Weights of a small GPT-style language model, trained from scratch on English Wikipedia.
Training: a variant of Muon for these matrices, 625M tokens.
MLP neurons of a small language model. Each row is named by its layer, matrix (gate and up: input weights) and neuron, and shows model dimensions 160-223. Each number is 128 + 32 x the weight over its row's rms, rounded and kept within 0 to 255. A neuron's up and down rows have the sign that makes its largest values positive.
Before each neuron's rows, "fires on" lists the tokens most often at its 100 highest values on Wikipedia text that the model never trained on. A number after a token or word is its count.

fires on: "After " 14, "ed " 13, "after " 12, "im" 8, "ing " 5, "by " 5
L4.gate58 [117 171 130  54 123 128 162 173  89 130 185 109 122 120 170 175 180 146 174 135 127  58 165  95 136 130 129 141 121 166 145 145 114 117  99 185 123 108 130 127 151  84 157 120 188 172 167 107  67  84 104 131 124 133 163 187 143 132  45 134 161 148 145 156]
L4.up58 [168 134 111  97 123  79  74  65 147 133 124 157 185 120 103 124 127 152 114 159  80 118 149 166 132  89 171 105  67 132 127 130 136 145 112 137  88 154 149 138 107  67  64 154 159  88 112 115 136 129 138 103 112 111  66 120  83 167 130 114 107 122 134 170]

fires on: "is " 33, "was " 26, "are " 13, "also " 4
L13.gate578 [ 71 114 161 170  78 132 100  94 100  90 124 166 109 101  62 159 181  50 143 117 132 118 145  96 178 136 119 136 174  95  90  92 110  60 106  71 127 143 131 164 144 164 112  96 177 132 126 142  80 166  94 100 147 150 111 120 162 131 140  78 123 131 170 110]
L13.up578 [139  92 102 168  97 107 126 119 123 165 141 171 120 100 180 136 141 149 142 133  95  85 163 182  85 114 100 104 183 123 108 136 112  94 105  83 112 120 110 168  93  97 139 144 129 100 158  94 114  85  81  50 101 147 117 122 159  49  90 150 136 104 123 115]

fires on: "| " 62, "O " 12, "N " 6
L12.gate518 [112 140 152  43  88 115  94 102 193 140 134 157 130 139 131 109 187 140 187 147 156 157 153 148 174 127 161  72 120 112 127 147 169 138 142 116 131 101 219 145 119 170 130  92 136 160 120 121 165 118 119 162 166 167 157 184 106 112 154 110 160 171  78 187]
L12.up518 [133 190 110 106  76 143  88 148 167 113 180 174  62 160 137 103 160 138 140 142  94  90 126 124  88 167 149  66 158 140 175 119 131 123 121 111 142  96  78 140 119  81 141 100 160 159 178 149 200 112 148  62 133 117 132 196 117  87 119 107 136 115 113 126]

fires on: "| " 60, "m " 6, "\n" 4
L2.gate225 [104 193 150   9  83  57  92  84 134 160 132 135  91 132 103 143 105 193 155  99 118 186 130 128 163 116  51  99 136 138 169 109 172 122  37  93 133 172 126 119 110 116 176 132  58 158 114 172  95 106 123 136 146  97 191  74 151 154 115 142 167 114  99  94]
L2.up225 [172 117 108  98 176  96  95  88  61 191 154 151 116 136  83 132 156 152 162  82 102 142 131 148  52 131  73 121 128  70  89  68 129  75 117 115 109 181 116 155  97 126 181  84 167 128 116 111 133 126 123 131  73 175  93 146 143 109 157 124 159  83 134 117]

fires on: ", " 21, "', " 18, ": " 15, "/ " 14, "in " 7, "ch" 6
L4.gate596 [ 99 123 150  79 142 190 150 144 169 128 142 148 126  92 107 179  71 131  96 150 127 134  84 143 124 129 153 160 174 150 123 125  66 146 130 117 117 109 172 148 134 131  45 165 113  90  92  96 168  90 151 180 183 167 138  98 129 157 141 105 143  91 122 166]
L4.up596 [126 104  94  92 154 128 193 120 107  90 123 160 133 139 125 170  94 144 161 149 137 112  98  96 135 143  79 162 163 180 200 155 117 121 181 103 169 130 107  95 160 139  63 182  87  76 103 102 167 167 112 124 161 195 169 141 149 153 152 149 142 141  73 139]

fires on: "\n" 85, "\n\n" 7
L4.gate290 [124 104  94 106 104  93 152 120 178 134 135 171  44 171 103 128  77  14 132 106 130 134 217 156  96 144  89 114 143 126 163 176 155 168 149  96 108 125 182 130 133 160 116 185 120 102 145 168 141 187 102 104 106  98 138 170 144 104 120 109 148 157 129 179]
L4.up290 [148 100 139 185 114  50 105 118 181 137 142 135  87  83 131 154 107  20 106 132 107 106 215 146 153  91 142  80 145  86 102 166 124 135 162 152 102  82 143 160 160 129 143 100 130 146  94 104  64 125  81 155  87 156  71 123 148 150 149 182 106 176 168  82]

fires on: "| " 33, "O " 11, "Sir " 7
L13.gate577 [136 120 181 100 152 109 163  82 175  82  63 110  95 161 159 114 102 136 155 118 111 135 111 141 122 142 111 132 134 142 156 111 152 144 178  95 115 131 203 167 111  52  75 120 143  82  78 151 169 149  59 117 132 139 188 144 114 142 167 122  87 120 146 151]
L13.up577 [179 116 128  96  93 126 132 118 181 124 154 140 152 130 142 108 123 134 174 102 170 141 109 114 108 149  10 144  91 139 170 133 126  93 103  53  94 121 156 142  97  97 111 145 163 125 115 142 149 196 132 115 144 128  61 182 182 156 145  91  68 109 149 108]

fires on: "of " 43, "on" 13, "on " 11, "to " 6, "and " 4
L8.gate377 [126 135 117 103 163 157 119 124 150 112  92 120 136 135 160 159 100  54 112 159  85 196 142 113 118  77  76  88 136 122 162 148 114 161 170 131  71 101 115 122 165 128 107  78 150 155 150  99 115 182 120  66  97 177 149 102 101 138 136 111 135 110 125 130]
L8.up377 [167 140 114 158 119 162 192 122 187 159 138 159 173 153 114 137 147 157 167  83 166 121 100  82 128 114 141 168  85 119  98 111 153 112 133 147 143 121 152 142 119 130  84 129 105 112 137 175 136  66 112  58 105 207  65  80 136 153 118 120  90 111 103 113]

fires on: "| " 96
L3.gate258 [ 89  95 102 114 167 171 103 115 171 160 156 138  79 125 155 100 102 131 159  82  88 145 101  99 103 157 166 115 147 132  97 118 217 113 166 113 180 128 179 129 125  55 215 120 148 138 126  95 157 151  86  97 141 194  75 171  99 113 178  89 163 123 112  75]
L3.up258 [210 107  52  92  93  97 126 100 183 166  68 108 219 162 155  43 152 121 130 137 157 162 121 154 124 126 116  83 105 114 120  73  80  92  83  96 106 161 107 122 126 108 120 156 100 149 166  91  67 118 131 122 179  80 122 110 123  88 138 147 121 141 165  75]

fires on: "\n\n" 90
L4.gate130 [113 126  30  66 152 148 129  80 197 110 124 108 106 153 129 145 162 196  96 126  68 166 130 142 123 175 114 144 111 111 177 184  43 127 134 117  96  99 165 178 126  89 132 149 118  78  88 150 156  94 173 112 179  74 151 149 103 134 122 140 107 108 123 143]
L4.up130 [ 80  89  81  80 135 151 152  74 203 148 135  86 154 112  67 166 102 130 138 161 133 106 105 145 157 125 165  99 173 125 141 138 113 134 165  85 173 136 188 144 167  84 133 123  74 130 122 171 150 153 175  96 144 123 204  98 124 149  95  93  99 119 137 105]

fires on: "| " 18, "by " 15, "O " 11, "to " 7, "N " 5, "- " 5
L9.gate283 [124 164 168 114 169 163 177 112 154 125 128 150 124 102 126 127 112 133 157  94 122  98 128 135 125 173 110  83 130 173 195 132 167  62  49 144  83 129 143 101 123 103 116 133 132  84 119 129 160 113 104 128 118 127 143 154 116 151 135 129 138 172 121 187]
L9.up283 [158 164 121 121  73  85 116 125 131 101 167 197 132 108 165 151 176 172 119 152 162 139  82 160 164 138 189 149 152 138  90 150  98  82  89 150 111 160 144 182  99 101 111 103 180 155  62 119  92 101 130  80 108 162 168 174 118 145 130 135 171 172  96 216]

fires on: "-" 18, "first " 16, "a " 13, "–" 11, "th " 8, " " 5
L9.gate48 [140 140 150 172 144 114  94  81 128 145 150 116 148 169  51 157 148 131  92  97  77 110  81 111 128 110 128 122 129 143 125  89 121 163 177 109 156 113 115  37 184 120  21 135 110 145 101 138  89 115 132  99  78 134 129 129 141 133 174 103 112 152 162 136]
L9.up48 [ 88  89 113 117  95 102 140 103 120 174 139 164 150 173 146 181 122  96 138 136 126 107 176 103  91 129  94 114 109  72 122 141 145 117 107 129  85 151 177  74  72  91 142 213 116 169 145  95  87 168 121 121 110 149  83  84  98 157  65  75  71 191 137 123]

fires on: "-" 52, "\\" 10, "{" 9, "comm" 6, "a " 4, "the " 4
L13.gate397 [133 102 169 172 144 141  94 151  81 164 101 119 191 143  92 151 164 133 107 138  64  99 109  81 141 143 120 176 177 109 164 180 157 125 142 143 142 133 132 111 123 108 102 147 135 133 123 125 112  94 111 111  93 101 126 148 131  70 138  80 150 129 207 137]
L13.up397 [ 98 104 119  92 130 102 114  67 174 137 143 127 112  97  82 152 125 134 152  95  79 134 164 151  36 133 102 175 116  69 107 167 127 169 163  75 182 148 116 142 162  86 108 161  83 149  82 148 142  90 102 152 124 162 103 134 167 130 147 121 109 141 180 156]

fires on: "(" 21, "\n" 14, "– " 14, "- " 13, "ro" 5, "e" 5
L8.gate211 [ 67 151 150  86  59 151  95 116  93 130 156 126 132 139 168 134 112 129 118 105 125  87  98 124  38  96 140 116 155 139 111  90 130 176 100 136 101  97 105 148 129 164 177 116 117 130  89 127 107 113 115 133  62 132 118  50 164 211 151 130  74 101 128 158]
L8.up211 [113  65  73 132 137 178  94 117 124 118 140 136 111 105  62 105 206 139 151 157 100 108 131 152 102 180 155  73 178 183 137 106 115 120 137 190 163 107  41 112 118 104 171 139 122 164  98 146 149 140  90 175 122 117 165 149 175 117 164 161 129 205 121  88]

fires on: "| " 39, "- " 15, ", " 11, "O " 11, "and " 4
L13.gate20 [126  99 194  78 110  85 153 186 109 126 144 115 121 147 105 136  73  75 142 169  97 127 172 125 152 191 130  94 124  98 177 155 170 137 182 187  92 118 133 172 114 106 164 139 139  98 180 102  81 143 117 138 122  95 129  89 122 140 110  95 182 223 137 150]
L13.up20 [ 72 137 163 112 151 120 184 155 147 183 142 150 118 122 159 125  84 217  83 128 136  69 149 135 201 215  54  97 108 109  65 135 192  63  60 131 146 158 159 105 134 122 146 164 175 105 135 137 120 124 121 106 129 154 178 137  95 180 166  97 116 174 120  93]

fires on: "in" 25, "In" 16, "te" 10, "of" 9, "str" 6, "L" 5
L12.gate340 [124 104  58 165 130  89 132 124 152  98 141 145 129 136 113 117 209 130 144 133 140  99 102 154 113 152 123  83  82 225 114  79 162 114 126 115  41 192 115  87 166  82 123  88 126 153  71 158  70 129 100 168 133  93 101 153 121  98 200 123 101 145 166 171]
L12.up340 [102 170 164 130 149 123 108 127 120 120 135  74 192 144 138 110 134  98 114 172 133  85 160 108 136 126 146 119 144 196 144 128 146 159 149 118 126 151 137 139 145 137  87 171 118 137 112 171 132 132 180 109 145  53 141 186  73 140 129 127 189 155 143 169]

fires on: "with " 21, "as " 19, "to " 9, "side " 7, ": " 5, "of " 5
L3.gate657 [114  22  72 148 143 107 161 140 157 146 140  98 110 122 142 134 162 113  95 126 116 134 155  91 104  45 102 159 134 141 154 105 143 116 126 150  88 137 189 124 141 137  94 148 140 107  90 168 128 130 168 127  70 157 174  64  87  89  94 109 143 171 120 155]
L3.up657 [154 113  68 131 121 143 229 120 124 115 122  70 151  95 100 120 219 144  54 145 125 106 115 180 168 106 139 119  28 138  96  77 188 108 202  97 153 178 134 156 127 105  96 176 157 130 109 126 139 136  83  95  96 168  98 126  99  97 118 135 135 128 155 121]

fires on: "l" 14, "ach" 14, "ell" 13, "ed" 12, "b" 6
L7.gate110 [165 156 137 142 120 186  91 168  73 103  90 123 146 117 151 198 139  70 105  60 164  95 176 104 102 134 111 183 163 120 101  72 171 165  92 143 127  81 150  87 172 157 162 126 139  87 133 119 153 100 106 115 116 154 103 172 114 153 231 116 150 115 114 105]
L7.up110 [104 136 147 113  51 138  96 174 123  99 152 110 212 151 163 156 170 118 170 145  98 145 137 180  96  74 148 112 128  99 130 137 105 197 121 159 145 144 110 117  86  61 119 205  66  94 119 133 135 175 142 111 118 160 122 179 122 119  80 112 168  85 124  66]

fires on: "| " 49, "- " 13, "RA " 4, "O " 4
L12.gate213 [162 120 163 107 108 107  85  88 143 140  41 149 164 129 156 146 170 159 136 177 133  94 134 104 121 144 165  53 137 113 137 149 109 101 124 141  89 120 183 112  94 111  24 119 105 157  89 179 139 137  90 179 170 154 166 161 126  86 159  98 102 157 112 132]
L12.up213 [ 80  90 156  87  81 178 120 126 239 117 129 195  86 108 177 102 125 105 141 149 162 138 136 148 134 135  84 105 122 124 130 160 139 123 153 121 152  96 132 136 123  91 121 119 153 103 144 157 147 108  98 149 108  81  90 149 139  81 113  93 168 104 100 134]

fires on: "==" 100
L4.gate416 [175 169 136 113 118 124  96 145 142 200 153 140 162  87  52 158 171 117 112 175 159 153 136 149 143 106 150  74 121 121 132 100 170 129  83 145 101 171 159  95 123 155 139 108 120 169 125 142  91  75 179 131 131 142 157 163  50 125 135 181 104  85 162 129]
L4.up416 [155 103 173 125 143  94 186 102 116 201 182 166 139 117  91 146 213 126 133 150 116 129  77 104 186 112 153  98 132 158 195 144 179 118  71 159 106 137  77 150  71  89  92 143 169  69 160 119 167 130  97 119 171 108 159 137 134 162 118  97  96 119 107 128]

fires on: "- " 28, "| " 26, ", " 11, "N " 6
L13.gate547 [122 138 138 108 140 132 149 186 136 151 139 144 159  93 124 135  91 159 141 139 133 124 137 136 139 133 125  91 101 174 148 185  93 142 140 171  88 169 118 153 157 123 137  86  86 137 131  62 139 131 104 176  90  94 146 125 108 170 136  99 112 151 116 110]
L13.up547 [125  71 135  81 168 134 117 147  81 125 124 119 132 135 157  75  65 178  95 143 107  98 121 172 141 119  80 158 166 107 100 120 149 129  89 131 166  85 150 171 133 127 123  98 160 129 112 113 146 144 159 179 128 115 191 119 127 108 126 129 152 116 102 133]

fires on: "| " 21, "the " 12, "|" 7, "a " 5, "\"" 5
L6.gate351 [109  86 184 122 158 111  97 198  93 141 110 177 190  79 112  69 183  81 139 112 176 193  81 129 145 182 150 206 152  86 176 167 149 156  73 100 144  97 197 109 102 189 167 180 101 108 192 139 145 107 112 152 124 178 158 127 115 139 119  97 111 132 117 124]
L6.up351 [121 114 111  27 146 104 149  51 123 115 146 200 134  97 156 123  87 171 121 114  81 112  83 150  50 186 117 166 110 107 128 145 161 123 133 101 104 120 177  99 182  81  88 143 129  65 115 151 170 126  97  77 125  92 137 110 131 103 165 109 146 139 127 106]

fires on: "is " 27, "a " 24, "This " 15, "was " 7, "an " 6, "this " 5
L2.gate60 [ 70 109 150 107 143 153 142  93 143  87  87 164 135  92  75  90 180 105 136 159 114 103 126  65  95 142 108  70 184 108  85 143 130  65 106 121  82 142 166 154 177 135  92 183 169 134 196  91 142 141 124 171 127 117 149  87 160 107 100 160 141 127 105 142]
L2.up60 [101 159 137 125 125 156 127  78  89 146 148 181 171 110 113  91 187 124 165 208 117  93 138  80 131 141  76 110 140 131 112 182 108 114 138  82 136 127 136 168 103 154 142 150  97 193  99 107 122  96  57 112 107 135 117 121 110 153  75  89 159 120  93 107]

fires on: "to " 16, "er " 13, "- " 12, "194" 11, ": " 9, "essor " 5
L2.gate72 [115  60 144 108  95 105 117 142 110 107 153 199 111 151  87 126  86 114 151 170 150 127 109 149 113 142 110 128 116 161 105  88 163 133 175 142  68 146 107 143 107 101 175 129 132 131 145 176 131 110  99 141  79 127 152 103 212 172 201  87 131 113 113 160]
L2.up72 [114 126 126 163 129 172 115  98  82 119 160 146 189 129 134 110  89 102 127 106 126 110  97 133 139 133  45 207 109 147 112 126 156  87  85 118 124  99 126  90 100 105 160 163 145 172  98 177 154 133 174 159 110 128 164 115 139 131 167 117 162 132 133 126]

fires on: "| " 73, "(" 18, "; " 5
L6.gate133 [107  92 138 120 179 200 130 148 145 109 154 107 108 113 151 149 117 161 156 120 107 101 151 129 178 167 176  88  99  90 105 142 176 180 163  94 102  71 132 159 138 147 151 146 151 135 136  26 215 145 135  91 102 165 160 154 198 130 213 129  95 101 152 139]
L6.up133 [ 95 173 122 106 134 111 205 135 108 127 104  69 181 114 135 142 119 124 128 112 156 163 109 105  80 132 115 160  97 130  82 139  92  87 132 124  94  75 124  90 197 104 142 118 184 100 177 107 116 114 162 155 138  85 115 114 139 128 126 171 186 117 162  95]

fires on: "\n" 57, "\n\n" 25, ". " 15
L9.gate583 [109 144 148   0 104 106 113  90 103 133  81  85  83 159 163 182 107 115 142  76 150 189 155 158  93 154 145 103 141 111 126 134 121 136  86 154 106 139 135 124 104 118 134 103 123 124 113 118  96 135 166 120 129  91 121 141  88 174 103 136 115  80 153 156]
L9.up583 [117  72  91  86 162 108 129  45 124 108 112 126 161 110  46 113 109 165 158 145 107  41 165 127 168  86 167  88 122 156 125 129 172 157 164  98  98 154 115 162 111 125 127  95 139 142  88 102 146 111 128 150 140 182 153 145 115 192 125 193 119 124 177 148]

fires on: "." 58, "\n" 34
L4.gate250 [117 105 137 130  85 132 135 108 163 102 141 116  73 115  92 179 148  81  96 110 120 126 106 170 134 148 165 104 165  93 103 125 130 178  97 124 102 118 148 109  41 108 134 125 126 139 126  75 154 155  98 132 131 158  97  83  76  75 161  94 144 153 133  98]
L4.up250 [127  92 142 112  69 118  93 126 136 168 139 110  48  47 109 172 140  88 119 120 160 152 170 176 168 156 116 101 127 131  92 174 161 189 140  99  93  84 115 100  92 121 104 115 120 134 131  86  47 125 105 122 141 113 101  61 154 116 165 140 202 163  89 132]

fires on: ". " 23, "er " 11, "an " 9, "an" 9
L4.gate701 [141 134 112  90 146 132 135 119  75 206  96 159 173 183 115 162 105 138 149 151  74 148 102 102 153 120 105 111 158 105  92  98 123 195 171 142 159 145  95 146  99  90  89 115 123 123 109 157 171 135  78 115 141 105  66 140 173 127 110 179 119 116 111 184]
L4.up701 [129 147  59  27  94  90 139  91 126  71  99 155 139 189 126 177 139 137 191 122 133 121 107 162 143  91 112 129 151 169 174  82 155 185 160 172 133 139 110 149 152  72  99 105 100 155  76 146  95 186 144 117 142  90 142 165 104 119 158 123 153 138 150 128]

fires on: "==" 99
L12.gate220 [ 87 131 103 151 115 112 122 136 111 112 183 138 169 141  69 129  97  85 173 203 100  76 122 159 152  96 154  85 144 134 187 134 128 139 130 164 151 131  64 147  92 146 154 123 199 162 159 113 164 112  86 113 123 123 135 153 168 128 123 193 139 125 175 161]
L12.up220 [143 140 167 148 123 115 102 136  94 162 152 130 115 128 106 120 150  94 104 157 124 143 107  44 144 123 129 167  95 183 152 108 155  89  75  94  98 140 124 148 126 105  91 102 126  79 146 128 129 108  89  97  61 115 135 133 138 149 161  61  77 104 191  45]

fires on: "was " 24, "coun" 12, "Mon" 11, "Nor" 5, "ag" 5
L13.gate356 [ 97 129 121 103 167  79 137 122  86 134 178 117 170 147 145 159 164  86  77 114 156  67 119 132 118 161  92 108 175 128 112 160 131 107 115 163 123 102 156 134 166 156  83 179 110 142  99  97 175  87 151 154 157 128  92  97  83 180 105  86 135 143 131  85]
L13.up356 [131 153 231  68 142 136 139 109 112 134  72 125 154 104  43 120  97 114 101 158 150  82 158 125 138 119 117 124 142 135 110  82 174 130 150 167 119 137  99 112  92 144 146 138 127 101 127 135 102 145 132 129 149 152 134 157 176 187 108 179 125 152  94 108]

fires on: "==" 99
L13.gate206 [136 122 158 119 110  99 126  79  81 197 136 162 123 107  35 132 174 177 106 131 166 134 125 134 123 176  93  86 110 142 207 113 161 101 140 111 103  96 141 143 114 174 139 107 166 143  87 161 157 119 185 136  61 120 173 169 137 100 177 118 104 169 160 135]
L13.up206 [157 159 139 163 121 102 147 166  70 117 180 153  90 122 128 110 120 108 166 171 135 164  56  91  62 118 103  94 105 102 149 130 164 122 150 114 124 113 143 122 136 131 104 135 166 117 142  95 202  83 146 167 137  85 126 142 190  98 130 166 109 206  57  90]

fires on: "T" 42, "Th" 5, "ag" 4, "B" 4
L13.gate683 [186 155 124 128  69 160 117 130 196 186 189 119 111 104 145 188 129 125  89 108 144 184  94 156 165 143 142 139 134 176 140 104 131 159  98 149 130 205 135 135 155 136 143 101  93 114 150 170 111 112 155 141 138 135 123 136 131 131  97 124 126  84 126 114]
L13.up683 [161 169 142 172 150 128 168 138 176 120 126 118 129 136 131 152 119 126 134  76 119  89  68 131 187 108 133 145 134 157 107 116 137  63 122  93  75 217 141  96 120 114 127 131  84 189 106 122 135 126 122  79 116 123  65 168 177 150 135 106 114 164 171 166]

fires on: "| " 44, "against " 18, ": " 13, "\n" 7, "over " 4, "to " 4
L8.gate452 [157 163 141  92  90 133 156 102 126  78  92 167 145 100 150 194 142 161 139 103 151 155 192 129 189 102 131  79 108 121 114 156 131  97  75 141  75 168 119 199  90 151 152 129  94 113 105 135 122 120  87 168 160 192 155  78 119 139  55  90 145 205 117 172]
L8.up452 [138 125 118  63  86 132 149  97 126  77 107 128 108 135 114 182 143 109 153 154 198 109 148 155 168 115 126 134  74  55  98 138 101 136  81 205 104 134 143 138 129 158 114  89 100 116 146 132 145  83 129 168 145 214 147 174 156 133  79  96 141 179 105 139]

fires on: "| " 33, "ia" 13, "viron" 6, "ama " 4
L4.gate162 [151  75  94  93 125 144 108 151 132 124 122 116 115 131 142 149  88 118 143  96 131 109 159 119 181 131 166  99 115 149 160 127 143 162 123 162 149 140 142 100 191 103 153 147 128 147 104  75 145 150 195 140 135 124 166 105 150  90 133 147 157 123  96 110]
L4.up162 [134 117 195 114 152 135 140 158 152  88 125 102 115  84 114  88  55 177 165 140 125 148 158  75 125 137 142  97  67 129 111 131 112  98 198 156  58 158  99 145 168 142 133 106 121  95 135 117 132 182 158 166 153 108 129 144 136 115 128 150 148 102 127 155]

fires on: "in " 38, "|" 16, ", " 5, "| " 5, "201" 4, "\n" 4
L6.gate652 [119 105 105  92  82  74  88 188 147 113 176 116 166  64  77 141 159 103 146 126 109 157 159 142  84 150 184 123 187 129 101 105 190  53 103 139  77 118 170 134 105 171  91  95  77 106 136  81 139 134 175 181 156 122 116  94 132 119  78 137 153 132 140 127]
L6.up652 [100  99  97  89 120 156 124 137 113 141  83 185 115 168 200  56 100 178 129 137  42  85  65 137 100  67 111 128 103 144 178 133 152 109 122 119 137 130 154 153 136 133 106 195 148 112 100 131 130 191 122  85  95 117 212 135 126 135 126 143 115 194  78 140]

fires on: "| " 42, "- " 25, "\n\n" 14, "\"" 9, "\n" 6
L13.gate256 [129  39 148   0 104 133  65 110 116  95 125 182 107  97  95 156 156 161 146 122 103  95 108 130 174 116 126 141 126  90 174 168 129 104 112 131  77 146 114 180  87 166 115  97 130 206 139  72 194 124 114 176  78 136 114 158 103 133 109 112 138 150 145 163]
L13.up256 [135 122 100   0 144 122 130 103 151 132 132 160 155 170 125  94  80 139 131 132 156  54  84  87 155 137 145 196 150  96 170  87 127 104 153 127 130 168 199 149 162 121 117 163 147  78 157 143 161 149 154  74 108 172 133  85  68 137 148 116 165 102 133 170]

fires on: "s" 55, "es" 5, "a" 4, "le" 4, "ant" 4
L6.gate303 [127 118 104  77 163  75 108 140 159  53 147 165  59 128  73 140 158 109 127 110 147  91  13 100 153 159 142  70 102  89  83 120 156 151 141 123  81 130 160  90 112  64  93 137 117 138 134 160 105 105 137  98 173 161 162 125 167 126 147 171 149 196 115 149]
L6.up303 [ 96 132  70 178 120  84 135 128 147 149  94 141 120 120  84 110 148 150 140 100  51  83  97 116 136  68 172 121 112 133 135 137 108 101 126  98 107 172 145 143 110 144  73 100 140 115 141 128 172 120 108 164  94 118  94 100 197 134  70 149 144  78 145 130]

fires on: "\n" 30, "- " 18, "\n\n" 11, "h" 7, "of " 6
L3.gate341 [106  86 185 119 118 131 102 131  93 132  87 135 135 161 153 107 139  83 152 115 155 191 170 161 127 137 139 135 109 122 166 145 119 127 146 117 126 140 139 124 141 146 109 138  91 102 198 111 150 158 124  67 131 119 128 107 129 142 172 158 122 121 167  99]
L3.up341 [149 168 142  88  83 130 130 142 135 100  75 128 150  98 181  66 120  81 101 130 131 134 146 129 122 157 180  38  76  98 121 170 142 150 172 187  74 107 221 155 137 164  98 147 148  76 141  98 119 176 113 103 109 137  68 131 167 120 150  64 168 156 166  82]

fires on: "it" 28, "h" 8, "I" 7, "ot" 6, "ut" 5, "M" 4
L4.gate582 [125 104  98 145 104 156 104 135 195 159 179 124 145 137 169 150 122 143 128  55 131 131 136 125 181  74 101 131 173 142 134 141  97 144 145 141 139 134 186 124 126 153 125 121  79 162 176 195 148 200 122 127  75  89 105 134 164 159 145  66 155 146 169 116]
L4.up582 [134 126 133 191 150 120 154 147 119 168 148 108 154  63 115 145 189  66 156 149  67 169 124 157  81 104 107  94 159 131 141 133 142 109 178 143  72 146 146 119  99 107 126 120 136  51 103 132 127  92 116 118  78 130 119  90 124 148 102 111 167  86  94 157]

fires on: "ut" 12, "is" 11, "it" 10, "ic" 9, "mis" 7, "oc" 6
L9.gate377 [156 120 119 126  75 113 110  85 165 128 156  89 123 186 158 138 118 123 108  57 140  80 105 160 130 121 112 124 119  80 141 195 143  91 134 124 145  70 179  85 153 168 103  89 146  91 141 129  95 128 144 107  73 157 146 137 199 115 158  58 141 160 122 173]
L9.up377 [167  93  88 181 164 154 170  87  95 128 142 158  73 120 133 148 133 110 195 148 119 135 122 139  85 146 121 181 152 131  90 183 127 156 116  84  94  96 113  58 149 168 155  90  84 153 143 141 151 133 113 132 112 169 138 127 198 104 158  85 131 101 143 157]

fires on: "| " 58, "os" 9, ". " 7, "\n\n" 7, "- " 5, "ome " 4
L3.gate56 [116  83 131 117 103  99 184 108 146 143 108 153 107 139 140 215 123 117  97 151  72 129 164 107 137 115 188 151 108  62 118 141  80 143 134 113 135 167 161 134 119 108 153 202 151 129 148 119 113 152  47 144 129 195 127 171 149  72 159 170 137 125  85 115]
L3.up56 [150 113 170 168 150  72 112 139 144 114 166 123 135 143 133 121  73  30 118 180 147 124 173 188 101 130 130 170 116 122 150 166 134 114 121  73 113 127  84 152 109 193 127 134 114 134 140 149 105 114 121 122 109 198 169 157  91 134 148 125 157 177 114 130]

fires on: "a" 24, "s" 9, "al" 8, "o" 8, "tr" 7, "m" 6
L9.gate376 [146 108 138  93 127  79 127 118 100  93 144  88  94 133 107 143 158 125 141 121 116 126  99 167 169 116  76 176 129  81 148 154 112 162 156 174 101 109 107 114  99 121  49 188 100 121 175  95 115 111 155 158 134 137 129 107 121 140 121 148 143 123 126 174]
L9.up376 [144 119 100  93 110 152 154 106 139 112 150 147  88 191 169 150  60 135  94  78  92 134 133  96 126  65 143 106  99 166 154 114  58 108  97 120 101 125 191 148  60  94  44 119  98 123  94 144 100 151 141 112 121 112 130 126 160 197 145  66 146 107 113 187]

fires on: "===" 59, "=== " 34
L2.gate458 [ 93 138 123 173 113 144 150 105 138 127  55  93 122  87 161 138 142 154 134 148 149 116  92 116 129 193 179  95 103 115 122  73  93 163 242 108 151 194 128 133 134 165 134 194 126 143  99 126 201 125 125  59 107 107 124 110 152 114 153 164 101 114 136 135]
L2.up458 [114 109 136 153 116 136 134  84  68 165 147 141 152 145  93 136 122 181  89 129 138 116 163 129 175 146 141  97 136 114 135 127 141 159 177  45 170 139 169 153 129 149 135  84 141  81 132 111 172 123 133 134 148  74 138 124 157 103 133 135 150 165 150 165]

fires on: "for " 45, "- " 16, "| " 10, "ations " 5
L2.gate98 [146 124 105 117 160 116 133 135 122  70 131 129 155 114 120 125  85 117  85 131 177 134  77 168 158 168 111 110 127 193 107 120 178 117 150  83 102 144 119 147 154 117 160  80 147 149  67 112 113 141 126 138 126 112 182 149 130 155 180 143 120 163  59 132]
L2.up98 [113 152 190 102 166 132 151 210  89 134  80 115 171 100 154 114 142 136 135 139  95 136 125  70  81 184 150 106 112 203  84 138  75  59  76  90  71 125 104 106 116 111 142  90 118 179  63  66 133 156 108 131  78 168 141 113 101 145 135 157 100 159  87 125]

fires on: "\n\n" 33, "to " 8, ": " 6, "s " 6, "is " 5
L4.gate185 [164 150  87  98  50 112 147  78 148 127 110  69  95 153 125 106 151 104 130 121  85 135 154 142 164 105 144 130 172 105 167 129 231 167 110 154  62 161 131 229  63 128 133 168 133 125 104 133 131  94  73  78  91 131 115 137 121 140 119 119 100 119 100 123]
L4.up185 [169  75 140 105 177 119 140 147 177 162 124 165 110 176 128 116 109 124 149 158 153 110 180 169 124 107 108  78  95 158 140  85 142 118 127 153 119 108 137 104 115 156 148 109 170  87 141 113 148 139 144 219 136 203 165 113 119  77  86 108 109 159 149  94]